{
  "n_layer": 13,
  "d_model": 256,
  "n_head": 6,
  "n_kv_head": 2,
  "head_dim": 64,
  "d_mlp": 1024,
  "vocab_size": 2048,
  "activation": "tanh_gelu",
  "norm": "layernorm",
  "norm_place": "pre",
  "norm_eps": 1e-05,
  "positions": "learned",
  "qk_norm": false,
  "attn_scale": 0.125,
  "bias": "none",
  "tie_embeddings": true,
  "parallel_block": false,
  "init": "normal",
  "init_std_qkv": 0.0187,
  "init_std_o": 0.00367,
  "init_std_up": 0.0187,
  "init_std_down": 0.00367,
  "optimizer": "adamw",
  "lr": 0.00118,
  "lr_mult_qkv": 0.4,
  "beta1": 0.9,
  "beta2": 0.99,
  "lr_head": 0.00443,
  "grad_clip": 2.0,
  "warmup_steps": 237,
  "schedule": "wsd",
  "decay_fraction": 0.495,
  "decay_shape": "sqrt",
  "final_lr_fraction": 0.05,
  "batch_tokens": 32768,
  "seq_len": 512,
  "doc_mask": true,
  "train_tokens": 247100000,
  "steps": 7541,
  "dataset": "wikipedia_en"
}
MLP neurons of a small language model. Each row is named by its layer, matrix (down: output weights) and neuron, and shows model dimensions 64-191. Each number is 128 + 24 x the weight over its row's rms, rounded and kept within 0 to 255. Numbers have three digits each.
After each neuron's rows, "fires before" lists the tokens most often just after its 100 highest values on Wikipedia text that the model never trained on.

L6.down538:131149124112119121109144108109122153126137109111131133096123196155140141117176116126137122137147086140112145135143116090121147146102151124094157138143095133139128156170141125123113147129134115146126113088144053124103164125129135128112150136155127123109084113135127084184099115092131151154121151118104142148116147128134111144125148114139112154093189110079129115117136170141121143117142
fires before: " |", "\n", "---|---|---|---|", ":", "s"

L5.down271:164113144130167135117115141136126128113133130128102130131139117152114142125144125163111150117138098099166118185142152088149129119144156105113117119119098126106124143150109145165126139104147135123157116100182124105147187130098136120124141143133082120137121120122107123122109112114154165100130139142154106103112134124127131169167124089148141109150107103156124127140130080164153118120177
fires before: "\n"

L3.down704:113101120133099116140085099165113134133126119092138125120153090150091130133134103173130141151127120090143153099114153129086094106123127143104155139156167130096134133139083135161162119103164141136142125120110043126180143151151152161093129162156097077129104106118160126101080126135125136114113121144134135121158141134117137141141085127128138132117100110133114094167146137132134157153114
fires before: "\n", "History"

L5.down793:134101162169148115105096115114083129137188120126160128080112121114101166109167151170157166131133125161152134126149090122122138192110105146149111167113126146132126166135105120160143092132114138088106100141148107101133113136126113166136119129136122198147040137109105154182090126115083105121123145137122136125107109166127145124105115135123123156090102150111128109102175132147151155123158
fires before: "\n", "A", "P", "History"

L7.down232:144131088108099152091110115146086153105080118108097145126101101111134167115111135166135168159135143147157107115087121143145125122113119121117136113156145102129182161103107135091149111172146147114123085100139127098090139120149129116132138133154120116144117096151106141113140101152111116130146099105168145085097177108147117094095098134126125065137109148151137116128135137123146163135159
fires before: " |", ".", " "

L5.down743:162184175124149113096158128128093114108132085121151142144132094136129136095136160139132094091126117140149122116138112104117129118135144133156140156136160132138124111087121129124149083071119113104115103174150080068115161149093144134072150158115142082108140125154119084091104143135140078121142143131163106087145079149153098134116140127143119136114147129154138131130139129157152107144136
fires before: "\n", "°", ",", " |"

L4.down722:108151142144109107150093105106126136167125154116121121088079135100120115117133087144135139110099133140126136129140165125100113084160154131118122114115142132117156138100176182134136089115137120129130128136129108145163131117113074135103123112097177151125153047139137141155133116139139088119170152097130098109094148106140131148176058154163105081109085134135159169100147131145156150136142
fires before: "\n", " (", "==", ":", "op"

L7.down77:137081115096161095165090091120127128127136107089119148111152121108130169141134096134179125148144122136141141087119156125133109142119146106116122111179101131075127141142170085145083127086124147114131157098101147094143112101125116148142141111142109143141168158149116124125101136105136095147112145107163109188157127072122164127130136116154133153161098126121128187107108107131169131152113
fires before: " |", "-", "|", "|---|---|"

L3.down698:194098141123110110128144164130149148122137143117147129066133168158146098127130126140099143119141157102115098183125119148105142135179131138128167145119137132104143115149133117135084184125134114157106122128141135145076116107140154127112138117170129142123085158132133136110106142094132123153149157135144124115162152119128142098151131151119121065110115075158139127124121092132156158122133
fires before: " |", ")", "th", "e", "."

L5.down794:127112127141132130138102149129127130185135154149116092116115168161162172110174081161099156120117094173120096162058164102074162174127123122109115098143096120113124126081160143105118137134140113168144085101147100157142131102115162106111142146142099160127117079137079113109127144079155169091098132134100161125124143126128156093133114139166126127137097138123141130114137145139148120146106
fires before: " to", " by", " in", " on", " at", " "

L4.down788:155110128127149137137123126099125140103119120135070139096163163124120120161164145154142110153140166125156146052159120130175133116126106106086123111128123145156185139129145133152130128132136108104120157117127114135131119133125143154136109115137111131126099062151124086132117127103102105082103122160147182106108132109144173140133142069104140093081115138140197109095126140130128165123144
fires before: "S", ".", "K", "p", "k", "tt"

L5.down412:155082150108088161135115115139163130113116166143159117127115115123134135197135174150114148065136099144140141158142145101118111168162118134147140154148149127154133172131100124163140130174132110124103158094107136128150111140134143110137112142104159140133136145113166137135127115094137127139124132110142135129099121090104148126107127161090087122119121112109165129135141105143129135080128
fires before: " |", "|", " \"", " also"

L5.down615:159126095128084115140150111184138099136119119119125132105111154132112089154143103114147138147148133103090176157094111164122104157161093128088138123105155132126132133173169129145131099114137136116124173131144151171142157128093148110107176131152137120107145157130180133122109106134139115125116124132135146172163106107112147172099106118112098145160138073116162125116127145105178106111135
fires before: " |", "-", "=", "|", "\n", "=="

L3.down407:160160159123169089114097123152128151124131119151163194133081107175154108106147128147141128105135173085120133124118122155122146140155095127134147144125141138146136109134134122127151122108120150123159153143133132108130087162071144146101122127110111123122120189150165135091121125136141103097142150106152141171155062106079145092113141145125160142139120108087158113161117166139087118138111
fires before: "\n", " 0", " ", " 1", ";"

L4.down452:132093154132171167127145104125137103146144112160146136116106130140131125110144109143107123160167119108122139102096146141167128184174125122092161099101118135118170168137155124126175129088084122099117110157136157157161140108152147139141122106105133093125115144106138110164136115170108153115106156099145124151110078106143101180115149101138176128129106144119071138121137147166121141141137
fires before: " |", ";", "1", " "

L10.down574:110125177131101140114110153112164189153154111159167096156141094119111111090140106073186131156135157124100127148137137132151100120122111137102157147113107161118148170146146130150156142175113129139134113103106141142147134133147128140100110148131147124108157159085121150109128134129157111075109147138172092134135097128115140132111131109108175084142112117118106145133103135125136132141082
fires before: "d", "point", "age", "re", "b", "t"

L3.down635:200152174128196123138102097172116157092151155136111109115113147123115137098127117127160090139146132126143132112119126139154172130137109124148121119118068124134141134171143135135142103123129125124126145157101124129134134113154134129158114102105106163121109139121117125127121110103095142122125115110170106117091138125093126093154100119090113079123104123122133073119121124139162159133144
fires before: " |", " G", ";", "A", "F", " L"

L7.down702:125119108154165110122148154132104116138143107148112120125076098115139132108150129125158121142156144120135090141109120116138161166131096178111116127120116144149114103159133122135109123117151124088131146169154180130114117177122130114108129113134110165110028141109140114113094155129067080134114123140142116170151112097139081100148157149117116122147151125111136162108135125145157128131140
fires before: " |", ";", " 0", " 4"

L3.down663:138138130125117134144109075121120162108163148140119130112150138126143112115162118126148119155143107128118141112107107138130115125057120125115114183088075136129124126106219130137128152137133098144144138173132125146096129109135112119088117130147125136132134136145127117139108119097098128104157145144099166094106142109108128117151096115122080142111160121156127120134139122096140109154123
fires before: "s", "C", "F", "E"

L4.down590:134135131131129132138095123131103111124138150093122113108129139167091112114105132127130132097161162134123077098096136096110103130120140138107188136152096125097163182154116153143121142117135091116105116127154128142146110124152135127100097135147137163098115168142101125118124132143105134171103150160161107136170140137163143188088144145110155092108017161165102136142140177172163117134090
fires before: "\n", " |", ",", "}", "0", "2"

L4.down987:094103167148155133126145100132142164139126152120137121158139135103118164121136139077141106091109137155143148151149152098138127127123116141129168103109114125131130120095098146122113145116128181137097118155113147152146132162134110119143098160116106096134150126105136142137131085140139133096170105160175163106108126184117139135169103126110136128099146107138140117143129129098111118210098
fires before: " ", "•", " Time", " U", " V", " Po"

L7.down649:135142120099088147111133136128121078090135113118133132132141125135130141147120125125134156131078102121126137138114096086143122093137112160130136067167111137171074110148101135162129119111141129163060103127113132143137110117111151131165084119169106138176118135118113130126121125169162101172140086134134111123134143137167126152068143165124115117118116121186084149167165181140083097108129
fires before: "s", "ment", "al", " with", " in", "-"

L3.down840:154135090121084147104146162108127155108084107113105112168168084167141122102160131126122119122135115122088141158164122173118128121135107136097132118105130149147140125114099115129118169155087142132121138130111163136136123072140097109138147135156076163113105147133170117085114128133146106096118149129150101133179125159104097160155160177142151115165127121156087097132116122114131126143118
fires before: " was", " is", "al", " has", " ", "s"

L5.down642:165127117105087105158150130158129137094097129159113101118159133086147092123138139099170125139114141107115122129154143100120138119074120126148102126114133154115120152143143124125077130141175092125101083120148118110089135095156126099166119070144179160153118095134075129150112105124099107144126109115116132145124132135189110124128102116099115091108146148187153122140139122140119112118175
fires before: "s"

L10.down774:101127124114144088128090142104143132130099138113109124119106116112127167106117127114086140097123159167141192141111146169124130077139164119137089095110155117092118126126120115107123155149172111126113147146127141087129159152173090113112123088120117155104083128141096162125132137132145114126139119119118149148159133117136117151128127138147101104114162145110174170121127112120151130135102
fires before: ",", " and", " in", ".", " of", " for"

L5.down330:133113118144166117124132159151118103108111115127139127126148116185085128166144152105099131136152122133178110156138108069124113148142164113104097109118154129129131121132109155128159093111152096097110148177131141119112110087157175121136132112110153104142082113151149126149142124140090152152126111127116124085114143143135148103113157143146119115129144151131187171058110091152122125116096
fires before: ")", ":", "–20", "C", "85"

L4.down368:164120161139132133124064118145146115102128122127160154121125129125146109110164118115113113108181146120159174153099109171125113128147105136120119128131109136126123144151127118086186146116118139179151092143091138087109125132122128125110147141118140114101120191098132118103128107201099132079133182081151107099146113115138100119130173127152143161136145081105085162140120122143144115151118
fires before: "\n", " 0", " ", " 1", " Re"

L5.down797:111183142121110125094106121165101113156108127137131082134132102109125153120151083155168144124140156093138106101122142097089098099184113135120122136118113168180110114121107119135176139145163157146155123108087123130122112167127108137154104091173104138127103140117115191151135119193107101074143131110143108105150168099107128108113132165137161144125104094089101147134132062111159135134110
fires before: "===", "==", ":", "\n", "====", " "

L4.down796:135118115132152097139146152109095126153128110128101108126133112101133126138136158152179156116120127143102109154130129130100152203091138150160127159093134117136140130102112135171135114162092126092123114119150104123085136119098183111111122132107144096119116139144120160123153092131120187138088094122092096159169128108145085184108174152158106163120135121113140160142132098134140109075135
fires before: ":", "–20", " |", "°", "–0", "–"

L6.down527:116093094152159089115130137157084143102135140133139121155113096143110114143151122080147072176107103083117167149154102124178127116126167125108089064143143165142108127135144060128170101108148132148129098127164152102143110118125118155124168131081082160106154110148114104116134120127118123138115157137107092123151154140116151164115159172143122141151141123111139110126148108142125097136116
fires before: " |", "-", "History", "Japanese"

L3.down434:143139163153177124108123145085149135146160099151126085126135142110104116136121085140113137140147174129166123135149124103148142108125119132124125128126118127142122111091145116144126160122119144138129110128157106078107124165142105159124149126169129140117098141130102167138144205104147095105115108130093115160136120146127112155122122129162131082182164127170141151131114091142158114129140
fires before: ",", "ed", ".", " |", ")", "ly"

L7.down409:151135098145137130128139120143156157103130150103149118099114109166176168116133152120093129162122092149091146113107154154149119108173165124142105126152140159097118133092162175161141128157116133141102095192128114141103123148152117110131126116112139153136147112120102133106083142100149129148153136126152157140132062155109189099105149155100106102121121158145131120092107141149122082159075
fires before: ",", "o", "le", "u", "et"

L5.down693:089114144132129108146115141134093130116110134109134132150122127087130109060137089103153147141122100119158161132121176151082146112100141117161148138170109134140165108097146193073144126160144146148126137141134110112074120122145140130111115122141116157139106131125115109131142138127120121169146092145117134098173131088135114171127117141096143107116135141111138120154139126141148150189110
fires before: " |", " ", "op", "•", " first"

L4.down814:102095172129173157122104116121115135114127121128167155111111130121121112119125140133083116150165122124104113135087095161151136120139097132147122151114076133139147093101156137117137115125121169117115158147119162135114129121087122158095105155121131151137094147074199119136105116182100139089148133121196111106125094129187110118125137106144151204143142090084144145115136139141126101154116
fires before: " |", ";", "\n", " ", "7", "."

L7.down349:137116123137115202140113132113175108120131143136100111088125160170099129132092131136153126106097093133094115102150129123136152126138134166114137150111112116101129129104123103121148118103131150118149105138138072137141149097103123116105166108108169047097080133153118120167112130120163120124145103124127126134138127136105151155137120095146152155090147165155120122108110140141135132120119
fires before: "\n", "==", "In", "The", "On"

L5.down975:123110128121182137121154123152117156165086134152171135138155138092145139127142143070125142135136133105118120114113166098150116128080122141138103125103185143115146092106175124115130094100137115085137135184162148121139104157083150147078153080170122185120097124151112142129151141109119066119119104120096138152153130108125121144145090117130134131137112159105120121132159127115105137126123
fires before: "\n"

L10.down670:131108136123139121123124134143141160138065144098165150114107132162125157162138089116158155126117133148109098087121135115181158138156127149100130121091127139134130161142122121121134149131118188109127149155151123137163125131145147126135159117120109113096165135118104124099112105143175101100127147132088176166115130063115136119144141139140123140119112157113155166082082108172139108099134
fires before: "le", "ach", "ch", "s", "mp", "x"

L5.down455:150130165147110122127161129158174120139105113157124128113105123161115157113103146086103121145146130140133155108098106116075111121154114125119137113104145119102126146138120136174129080135151171139142138117140092162123120060138121107159134117122160123120120151144133125122117142108154089110105172138106127127108164157102088146098139137109156140159103098099110112104143127107076128074093
fires before: "\n"

L4.down270:133101110125137164083171120138166166163104127153094122123144128142116170145103120101080086168165144166132166134155102094097157104092139145168097090117140125138133127129151124105143137139118131116071159106153148139106128107145157135150126086153122144102089094147100142178139139134121141146132141087160147120137150113137157125157133160136092107148120098104169060124126142090107154129150
fires before: " |", "F", "W"

L7.down293:158152106133137127135134150134101142105134160130170139154112127127151127188139131162141134125120154137107118121123141080120143122144129138123129127124173159152108160117125126142125145160108188126107106147131162136129108200095166096134128095135114132092099127119115134118127093158102083131143101167169130137095154086123112115142137106141129094122105127110124144149179082126082121126160
fires before: " |", ":", "–", ","

L5.down804:114136121133096094108124133154119151106118085125137128132103144122102112127118116156113179142129140112192146126187148086126082134157176126156122145101144139108150092099125104104141107152146116180130132079138136140165133122133141111154118141120111137121127077127127112134135119141173138165150115138107087099139158160173150124171151131081130086129111156094106129149135119135126139111175
fires before: "\n", " ", "=="

L5.down379:160113107131109164113087122142120138145140144154118151113150130161125163132177110115138107105146105135134120110167139134119105138089135119101147108167158112143133142171166113151105157164115152103135151186162139150105162134128134110122111131175107104126142125110114115095168094142110145121129113144151173119114086137114143118072071137137124134136120112160084118139120157165134155112090
fires before: "•", ":", "z", "de", "l", "D"

L10.down761:127144133121149109141113145126092129144153128134121128150138127112133118120128146133136081111145135088140213128115170141097187115115112095078120142135131109134111120169112067118109134130140139099131127128145163127119104145138131117138129096161112175134115104088178161141121179090126114128157079146167137153126167107106145110128121103144120092152145107111122152151070105104148120144144
fires before: " |", ".", "nd", "th", "b", "x"

L6.down784:146105161088114137119098097115160104103108161101110145107108160102133132173119172116116164126111089155144112116101140141082174151106125115130095164102121118143136151104119139176087192167111142131095122074112165122098123089124136121126140091166162138108129133119113156170133118144098144178095144145087172126121121128147132104139135115125094125127092158138160117125127162150117159137144
fires before: " |", " Pri"

L4.down591:140067116119083139135139140163126095105123116164132154124160130162115148091136143143113097147149121130097164158086121143095150155142104124125117121099129130134132112119104124146109153133106122128117126078120130081129133093134153077148134146116124146161101149139160138112128131146111103113137141094120107102149110095157106156094144131137129142156170155164116115123129141151170123114161
fires before: "|", "The", "===", "S", "-", "M"

L5.down477:176065130111090175128121106152151151113157118127092137093138139126141110116083117172134159140120116158097129127088141061130125133147133106126123114160126127128117098147133135155147106096122112137110111129147143114094138098137097134136121136145155081117121138151083088100126138158162145139114118156140104144112102128097158105128129136158091127105147130115161134101143179168124162134155
fires before: "\n", " a", " an", " and"

L3.down352:113131147119178114156130097173124068123149117129172159110077153155172093130143140133124122141152119098134089115101106132126127091133129132123126130108152133139118159092088144173096155138082127139113115153127143147126134125138107123137121092142104119124089147122094124118100156085130085123137115144125121152070087114124149139118127158138098085116142144109113106164130124107099167156102
fires before: "et", "le", "os", "u", "ar"

L5.down375:129148132107098128120087091162166120121140093135126119107145110161121133102139105130110128133124128142110145148148122135122127142199155120157174148149140118086134097150132122163121172136138159158125113141095102128090166124109115131145114161074082121127102119114107105105103148123170123115121130140162159106102089123079136093102142150118151182119113129105096115161108143110128072125133
fires before: "\n", " The", " He", "\""

L10.down54:151092124116139112104103153094099110116133155139165141079133199086146136148134145160134099140115108098129120114108136118156190138151152093171137095165157098114113117156149129133109140161075139118139102110126137090106141110124152078126138123131145124113129202154117135122125176117136120145111112098166133128122101080120125123143119111120135104134176186114160151128102104128132126159139
fires before: "et", "le", "os", "ar", "il", "u"

L3.down727:141110132146123131113137114137103137146190198111113132113166140126162150176138104146159145149110129135110134118146144087152103124123123135079138103102108135107133152139133126154132102118134147098165103092164104097102094124131141081103131125145111148111061164185125102171137121130151135155169135151149121114152154121205169138125098127107153114121147106091114120129115138146113141125123
fires before: "-", "|", "\n", "P"

L5.down127:138096123133163127097117117103133127203164133122121112110166134147150135129191121128155159109149159150127132106153121117149153140081093133113061124144098129107132110120111128154157173090141170136148102131136161110104118175143128094150119188143127107121123148172110108156117133107149098135172136134128112122115135098136121117126125122119081090144142145145103137115121126117124158133121
fires before: ",", ".", " by", " and", "-"

L4.down11:115148175131141125101122114114113139065165149169072085125111095106146152142135111129107145086147121125132132129105104129090121098117141123171172094115119128127135095125160141146192119142051126117111100111121119137128128159108119178128121111123138128129109137127143141146127158149115154185118129126085082109158132145157166136103113154126130161110115101154113097138127126157098136188138
fires before: " |", "\n", "ist", " is"

L4.down570:129134110125152152123133091121078161134147177123147111108154144201131125115096164069087160095120123128122153115141129101182141135141145124141098101106117124103150095131152098144145136144095128141164115147097172146139139151154121165106135121145125140142141129131100172138157131147122103120150100107182165141122097099115119120120082150113114141142166118122156156107131085112108125113108
fires before: "•", ":", " Total", "ak", ")", "de"

L4.down255:130090131144094130137139137129123104151134085139135151142160147099116140085090158123125117113125126104162168127108103104156063151115093150162117127137152131145128126092150128102140115158116125133092108103153138099113119125114131113129142159079142157112116102141133112151090117108109123120085098169116139129148185081096193132142142114103150120107141183126167105136129105127136148155120
fires before: " |", " with"

L7.down715:153130130107154116109140143169087158149154152091169152104144187131102109139081108151110125147140160141097118153130141147149131174124122137125139151138116133146126099128111097089157126124120132131124096120142126125109118132114162134163108152085145199101138095121122143139160082103137104112103150158155119159127122122124119133079073098099150099090152133115168131144122115108117092140144
fires before: " |", ",", ":", " –", "ist", "("

L6.down839:172137147133155099124140142119171132168112134145181097133110120158156131123109133140105137129124113089094127155134114113132104125106104121135147118172104137082133144125109122119121145134141142124163145108132122113123129138141143169099150124103157107145111130155144162125139092158130116170101123096112109195121115140085103102097107183142168140100152178113108126122154082138155165164105
fires before: "s", "t"

L4.down502:115112156131130151107108170135104139117170164105134121128089108166123139098116122161102158095149134138119124079087151108074138144109137128099154137102129117180124158142112143140106124100164151157123122129103134115144139146116116136130129124117134144130114143133118103118132137191133106115102121138159132136134159154150106131128119131148148147119087165156148127094126126155157156137131
fires before: "\n", " a", ":", "==", " an", " ("

L6.down771:131117155126127101137107123104150165119112158122135150101148157156082138156130108108102149168131120169098160124126136129113117143125109115138126133120142132118118144121152134181103155094148151170099139091155126094105126131147085174114106098130153170175098103110131133144110100126149155161158168110112117136150127139133143124118086141105072120126073162117102106171121100148086207152095
fires before: " |", ":", ",", "z", " –", " medal"

L10.down967:138127119103124174152157105146127086108120132153134133130179096118114134111112129118140122108141118151076095192118092126130149126142102146131132129137132125128118095163109153096124165101144099134091160103127114157127143126124145152153119112129099105164110130149136145085150143109145145088134113133113135109147155109114129143096156147104143098122109106153139088108122123143131174138116
fires before: " |"

L5.down226:097149108143106100140135087102160169125090129106108138154099157126132131126109117135152145147183132097102136087134138164124154145124146160117161127144167149133108122126133168115089099119116141134155129130117113124122126112116154130114107110130130153101109167081118143156133147111138162096128097097139122093118126123130156151112116160149153127110161116124053106134129112080149179117121
fires before: "\n", "---|---|---|---|", "-"

L3.down208:141133167132169105136125107130129080132116093149183169106087134174156091122114141147104112131139148087122107145103073200169160126132081134143142138104101111160122104112078131109143158136124165124131103173122129153113126108103145144099120116120124118120133155153173100091137112150120143107146122142115109110128083077119140118113109110091151138164099112090146140137137141121107114141106
fires before: " |", ";", "\n", ".", " ", "–0"

L5.down944:132135145093137130137155137088158109142131116118113092122154127137131119075072162132140119152137102113108078101109120124163132127141127104087177114127157129128095153124118136101087098116154131135154131113145149118163129134112112157128105117144092120133128134113143154156117108159158110132133161122173128110105144138145160122128135131145105127088123072120116136102074141089152123127154
fires before: "\n", " The", " He", "\"", " It"

L5.down701:115117128125180156128158107116133131157155118148152101145159136142129148116122143180146172121151123116143141111114102087117129150110159140131130109117120155111100142085153140120177149116111141138163101075100124113165120184125130157106124135098123119142102132122144156133128105100060148093128098150138104101193153131110130118114139156123149090115086139140084088089168096121142145113091
fires before: "\n"

L3.down421:153120159130091123114158164158119108138103132162182148139116120133100156104159133148126134147147127127114108090101136178125126131133110146140125125149113133112104127098106139158136157139089152090093095151121112132090133171160114082125151124099090101098115148119148171125087126095092069133130114108124059136093114129095117168160139126107126066166106123149153127148102108100157107169114
fires before: "et", "le", "os", "u", "il", " place"

L10.down829:088144142078119108111169133098108129131154104096120125114127111111157174121105152157167129117101174120106123159104128115126156134113126116114142161129119140073124105147151136118122124119111136099131133150120106139079150094103102121143121102143139118096130100124101153115158161122145122124168171080128108116084153131151111142142102148148178132156122143132091124127130124124140138109133
fires before: ")", "),", ");", ")."

L10.down61:099125184163131149104123126106128124154105123153145092116110120150135138130102111116126121102128123169112131163126146171176147093123136123146140124113161121109114135114104127105159174130136143159097103139162163136106093127110103107060102095116128152135140174137130113116131118112110121149144124116115157132130161138130142114115136133131107150114100114114101157121090106082099138121118
fires before: "s", ",", " ", "–", " and"

L5.down431:094101115120127122124103101108120162147134125113126114119140107100180116138099124115159134117117118143137074129158168109178141136098138096166159181164164136115123107133124127152135087112111130129108156132076152134095142121122133142089116134164137122081126126116141101123126122154110147172107101120122140163145154112105135112097161140136101074082105143112121092113125122092114176141135
fires before: "\n", " the", " of"

L4.down439:119120088125154150125063132133110134123141180151090134104139131119173122142175143098147150117159131131119140145142148107111138149103118114136110132153133122165136107056153145136126100103100121141098092106091085119150115151116144115109145162161135127120156175135106092159108116064139151109133135145131160108136107108110180143083114161115090149114082129063154143144122140140136115115125
fires before: " in", " by", " on", " to", " for"